Weights of a small transformer language model: capped logits.
MLP neurons of a small language model. Each row is named by its layer, matrix (down: output weights) and neuron, and shows model dimensions 432-527. Each number is 500 + 50 x the weight over its row's rms, rounded and kept within 0 to 999. Numbers have three digits each.
Before each neuron's rows, "raises" lists the tokens whose logits its output raises most directly, leaving later layers aside.

raises: "k,", "ct", "ce", "m,", "ki"
L6.down1083:491466546470482574527563494551542523493417528467543521465477579447473425617575558420505469520559591464532502470563528489516513591493496411553456494521494468463440489517503428590464480471459512430437466510388505541466570591510479582519577411499391518539463517500519515467470562545580563524

raises: "\n", " October", " November", " February", " List"
L6.down329:425448415510471497607421576524476428499457559451514428428520519514559524486515578498534479490475496510570527459475479448542586466467542427474629464545511452463448304521483523479419528456496439496498495555570517520508542549499453538486495554437505543514480461411489494439498505507489476567

raises: " Spain.", " France.", " Germany.", " himself", " Japan"
L6.down1706:501616571477528517569511473563532512444473597506486541494589445555451511512412505442509531551572501589532523457568571498448456491526462482587589491484421508461414487483431512562566442529519498434479454483520493509545452398550582452571526497544509537398518479441576413440483553454514518541

raises: " General", " general", "General", "ship", "ate."
L6.down1316:509391506498511470408389638515563538449428532531568487445513482453421506562515522437550542401489487456525556497500463440567474555523412529523468521469469560491495436478465504560498586497454553543517495478458491487463494481464433459542558557448471580488552597472557448512520462477565530437

raises: "ished", "ct", "ish", "ity", "ours"
L6.down2047:621520495428518530581448431517494458519520484522481502530457442420544527506536454525448570530558557494488561541570507426418516499471548438582528509452460493563448455502424560546511472466521520485495434478505514478448460531430538456509556464553523510473465479533387465361508521455470536517

raises: " example", " being", " coming", " they", " having"
L6.down1667:456473409605485472508567527473494544471494612519504432513449496512558503471511558563601507501459495584484521543552544423488458460497439492453492505569500561528572440517441519608458577512530554576590550467478556465496491524457474555465394482525472499487525402537540419452550508481533519558

raises: " purpose", " goal", " mission", " function", " task"
L6.down203:541531459522485480555541518590535506464436419497621453493524386488523518491493501439469548560498524604477393486397450488572521484488460428501536538562562538454471528587479405634487478452473532580517466431490511535552440490470505506460479562551525445515466603452484470481611535557420482461

raises: "ity", "ity.", "ity,", "ities,", "ities"
L6.down2954:411602504552418442486508416545538441511508527457501485499459488482400480535576482496470506461487494522397451474544470498505375403463452521466507481542528510444537416422485557446461440509506547483476410536465613503475535510508384494547444524520461451434564529509567502529604526470487448560

raises: " on", " upon", "On", " On", " Upon"
L6.down2071:513526536483483524524492413513497420474471532489470506544531478516495481551503434454495509429415483536501576550515507508466622484534456487529494466530454522533466488587502456453467552489480503567506518526432472464456600514478528545591539416530438478547575523502483524461435517414535521496

raises: "ed", "able", "ed,", "ey,", "ated"
L6.down1389:494544485411555478340463605428530461549463398556521524485516561418496477549431443460413534459484532550545388483527517458544482516362450580471519461530500524444449446547402590558549539512492480481488550461568523422495423516430533506551483623504511452513513530520589540495502536569527423483

raises: "e,", ":", "h.", "e", "e."
L6.down2534:454415458490498450505515467527569502411506460530464571464497473506443442462428508509497505571522501508459487518500392523571556593577542521426449499488573472534532636500424508575491511492465490501506454496495447475505563509439442573501564444518509529532515473487504443610463412559557420520

raises: " film", " fiction", " novel", " film,", " movie"
L6.down1038:464574486479404424522502490478463483545499534449463501523427483425473501546499640499574390501506459517578536498485493522506486511515442509436527469573425529523507553536527511454504512553454538578512463450541458582456385535503475553548478542414550497430447609535592563427498435456487572570

raises: "==History==", "==", "==Biography==", "==Overview==", "==Career=="
L6.down1615:476521497427577442596497560525481562527576535554480421542552416532474436494472450487478550471529525546580465499482469457524518590554500425569533463507492508512422504590515558521515538562551489442524368403519367604499549428600443485502497582489577495498484517425432500537517513529523522526

raises: "et", "et,", "et.", "et's", "eter"
L6.down2805:391488508503492495412496568496464551434533508522510536471568539546521528479452627524488533489518551467556452426495452482506418533547462516545496544465440584429460412443470599558436429460499543525495557518401584469491619487510543442497407470490461525500535413506396536498457486485491442487

raises: " interest", " success", " favor", "arden", " demand"
L6.down59:488523489488508454466570513483483533571472360493562509483488557517429562506464482572457564495501496464437436470450566430559489491454475456521507569474488472523506520487402470492436544540403546573531491533469462450507500461517482605455476525543567451467520480538535422516472394593553509406

raises: " rest", " others", " remaining", " else", " majority"
L6.down2218:506491541574549538463507434524552533589439502427433443607531474419480538510477486473572516508463486408447520473471535501478467536524452472473503539513511398538525478445490529443623446513485526490489528534402517470519429442477566514495506414490515541487448585509458548559562493479498442570

raises: ")", "ieve", "yst", "vent", " killer"
L6.down124:483589446497561611457581554487565571553481525414491422388566569544561458488564560398463563470492491499572548481489475480458521564518449463485450494518537536491555405437530521484440453384470501508556547589486492432477471480480397528499484524491434459488467437418454470496564435531605556481

raises: " help", " support", " supervision", " patron", " direction"
L6.down1285:600567455444481568493433495444461560477515494493550509494480409501372454453563571496451490460619501504510438411582528586429402532454532486455526440515482520499490525484445502567590465451494560453463580480437423486321538463469464530447492511483553564508538519497504502412555489435455589561

raises: "eh", "ain", "rog", " elect", "rant"
L6.down1684:475434458559536445534513468436441501441475495498500554513591517462477441538608475501466446506527513496539549386537428467471582419366388541523484524437476457522489534520541515438506477448561438607487540532512508453415518462513573571499491484575448491508539559428550444553486475556464467455

raises: " Years", " Min", "+", " minutes", " years"
L6.down1479:487547454401580462536552515517438503408497545574447485478469514477515528570476453590446496448551508531391521487513428411610558663473456426571487530460492485556524521470461552458471416520529536517479524526508453532521528539545505534491490412375465582506457503456525487473440480529549473522

raises: " 1st", " 2nd", " 3rd", " 6th", " 4th"
L6.down2091:468458516549514492416440472511509481530394522419530454482484482486513436566503509457482411520496516561528543413563567499508474463612514422471428496515552489523543502472506501427409583555539520463550437462527558527427551536529576542584528482536593525408568582413523512489531455417494522520

raises: " English", " Spanish", " French", " German", " German,"
L6.down406:492456560507494520450413457521464480432472483548441457482408439405526581468514604532447456476524461556506533419500507558593485407424418497485492567494449448526531530536475493515478510425437374412442469553531545517471485446603456501457426468505463447457491579429368542442552448509492532615

raises: " being", " having", " becoming", " ones", " coming"
L6.down667:501435450469456478495529473604427478504526560528584439407460439534455486446493598547574397416529447487427524460479460437534403543506549534657558413515495500429512543548502476543542540478473470527515444486511532532547447455490454531490553545517485495595540548479530547474446541612507448551

raises: "ology", "ters", "ology,", "icated", "ology."
L6.down1214:502545536529532586420451532484436533460561499475409504490450455490479492580542460523509471492562517499494481457602549557501518491571486407461382499424526591539596479557494562568491570500467535532591478486455530454499523545514453502498606573523489451524473512541425454495522565530508533509

raises: " it.", " themselves", " in.", " it", " in,"
L6.down1096:475503460504438500433560564538507510444526454580505632495430477560470462479483361433533505559483502473593547581507435514507515461523487601544555484530430424511499433521515549546492513477466491533585409435525471435617534588432478540521439470467478450513492550593559529524480488546488688454

raises: "ower", "ament", "iding", "ance", "imp"
L6.down809:542534581533481472368484521523523583510605564434554492600550493574573522521424516443485499520501589486550546501506498602450488512508529483475477517443464496451456443404385509530488510505386525552549438503474522567469550448525495346480411511531442565545644493539549611532545437519483518508

raises: " No.", " 60th", " 1st", " 7th", " 2nd"
L6.down2266:513470484423528573444533448565575361537380421443575461526493511517576471580506535401460537475562501537502581533567616503473453557344552410505531489558557397477487464439500441498534532520463519474495408436478470498508518515555564488489451472501558508513575544510460502484532542454506457525

raises: " because", " due", " explained", " based", " caused"
L6.down726:464529551593594474559510532489516533411442383563569561412471525492547491459498540505551457517487417476522592448520555520530494528407468511621505481589458560554540436629505407548476526467426557586466474485507608473455425499417515472531426448506513484528471476473497523552546511483613501541

raises: " out.", " out,", "-down", " Away", " away"
L6.down87:490507430573612510520442446510528521505463509516469518541518512461452488517520439468493461510492448496452546501480384467414545507502525497574461486552491457518459423435534637464380464472579501618436498537474471531490488551579503471454545587522505416495408494551513571473443477475488476579

raises: " years.", " years,", " years", " months.", " attempt"
L6.down2690:476550634538426498475562397510541498428526478478524441552451494429537550536475435509586549485516564438542473459403500534575468519541541424525477486499478576472473482539464475564546542604505575444432500569533497519512559418505498443518551432512539420564467527395471519424594574484487562506

raises: "==A", "==Career==", "==S", "==M", "==Club"
L6.down1337:516523556529542479465535563553544524583535414501441501492556471503443496469487497535502608525539497479555464488486569525377493461554523499497453516480565535550561473428492466540483539563507490476560472578448572563439506507437453506478430453407495464497467516528511506526505539450507425455

raises: " years.", " over", " years,", " graduated", " many"
L6.down2655:524592507472491613416460470414436494554512531457568472546534526468537582490521493447558624455510491494434566492486550463571417488549459503534509483509451464444460494478502515428539499505529540519422518511472492561468528550507500536526419373589542454495523502488474426450441531419542493523

raises: "se", "rome", "erg", "rom", "er's"
L6.down2205:537538520486459545526442497477461442594472492455523523544532504480449471583450573461390553499506447557418495512488493528577540482537493494438540494454480479470545548494482588463504498508541543488488567557530516463443487577494528443518432475509427490612536455531504524468456527465567515538

raises: " young", " age", " 17,", " 18,", " 16,"
L6.down2732:496486638438476496573575541501557473526580552510588517517503457576503434501489481509487502456490558484535479469438448533571448526520504528434527520546469432467514510541544465497485526495415478517502513505518413536528528416455474549477511397461465376527517491467437483490624496477483552486

raises: " November", " October", " February", " December", " June"
L6.down1064:554547498567529506460478554451419578496433472455463549458617424435624619461503558466404435512546599544499463518508505473505595479455495488455490485543444542491486413491401529496469536427584413498541539586474565491447507563430534571472480490472571407441462508484598472507560497568508416468

raises: " way", " route", " distance", "way", " path"
L6.down2127:508456462419514574454444463465445529520521395561547565530574493466493485510494569414521486582503555465531439480467594402469445531465466496455546478524456586484404372438615485443446564469521476505559413486498554573542490484511497545506501463500469470520557456474495500545508566369520493500

raises: " time.", " time,", " time", " profit", " cost"
L6.down615:581495492566544482503526465569439573406513447450537598569486472559565438530402426474550517521472483538507499407472452491510505536468430461506483486378546543535476487525575458574488480524482513455515516565542477482372495542449566500452560448455500443543488512412378481514416447561409498556

raises: " considered", " credited", " seen", " listed", "-minute"
L6.down1512:595483535407446504546568500475438488433427506465581458405572527520492514540521535423522542591549576602358537468440586610484480484471514496534418530488460431436493539498479526557551582479495540567469457528541471457533504504551461481469511516602484552550551409487504509456415541522471491435

raises: "ity", "ship", "ly", "ity.", "ager"
L6.down2252:557475471519452438540490459454558501529494449406544514489477452503491574527580444476552550528542519619497445416540529429417476510472476477422492523539464582528558453486404420536428605500512538369463549475424574443529537464433483403480523567439488551437498477456485579503627430499544491493

raises: " be", " represent", " have", " operate", " appear"
L6.down1272:500546480471444449517489527506511529539497516559473474538508455536475540516563438578531603509500558512451457478531452515497509460508486483587452483513547608471426458437424461511445504486575523460518600509494571510403475532474424547574478480495474528566483443532611513468470596502406513475

raises: " time.", " time,", " times.", " time", " years."
L6.down642:487523469483493516520594495537499457506592461412582500392507480504433552503380537485459527489467373543468547409551488536524480586586533478564511530440496517532444532607583486486494522528479527537452469535533429591458474525604460521454538469432536465544537462466535551546492512473528415430

raises: "e", "ey", "ey,", "cy", "ston"
L6.down3038:504402571492467514434500514452611472557527453548557501531544560512445434504543474488508467465468455555412509448470492466485459491588521462542550468443423437561567514485532443423463467504530517406548451524435541426581529506601540533416471519528583534576389540428457518501454566547369447532

raises: " opportunity", " following", " event", " matter", " scene"
L6.down2018:569451428521678529455566512450496448512486591494476491546490469614473499543529458510512564464545471562473459452492464480517425586504563463567516447500545518575499408544450492614460523477442525552376567518493530431502562491509492588544437590440425467448573469473541464482507553442505505565

raises: " are", " have", " meet", " operate", " receive"
L6.down768:511545526568495384507476498511449513504446565582475539583497505564446468536454520456511511536531522477503430520500425441502450362482463503545509596380514481550486482482470483515422454440543563430518548474449557495496396491511482491522500544464520477513499538537532422492490471442517519407

raises: " other", " rest", " surrounding", " related", " others"
L6.down2370:569539491525537503533503458511559492477449438504471469591445471542512519494363475523453481523441477484439480496568412571535560502462468449472497602532559487495481488444467529472506487416574508560417591461391496463553509548549562422519519454526531561603575478417503479438529582473520501541

raises: " city", " town", " area", " community", " areas"
L6.down331:419594538519465538543545468540569567472441569561537487491544504512492529555406474549550558454467517474476540465503474488492575553526514509463478507512537446503548517572490354467496446607457500496588435555538374503479468383475504484490457462582497513470598530424417473609466476512550566521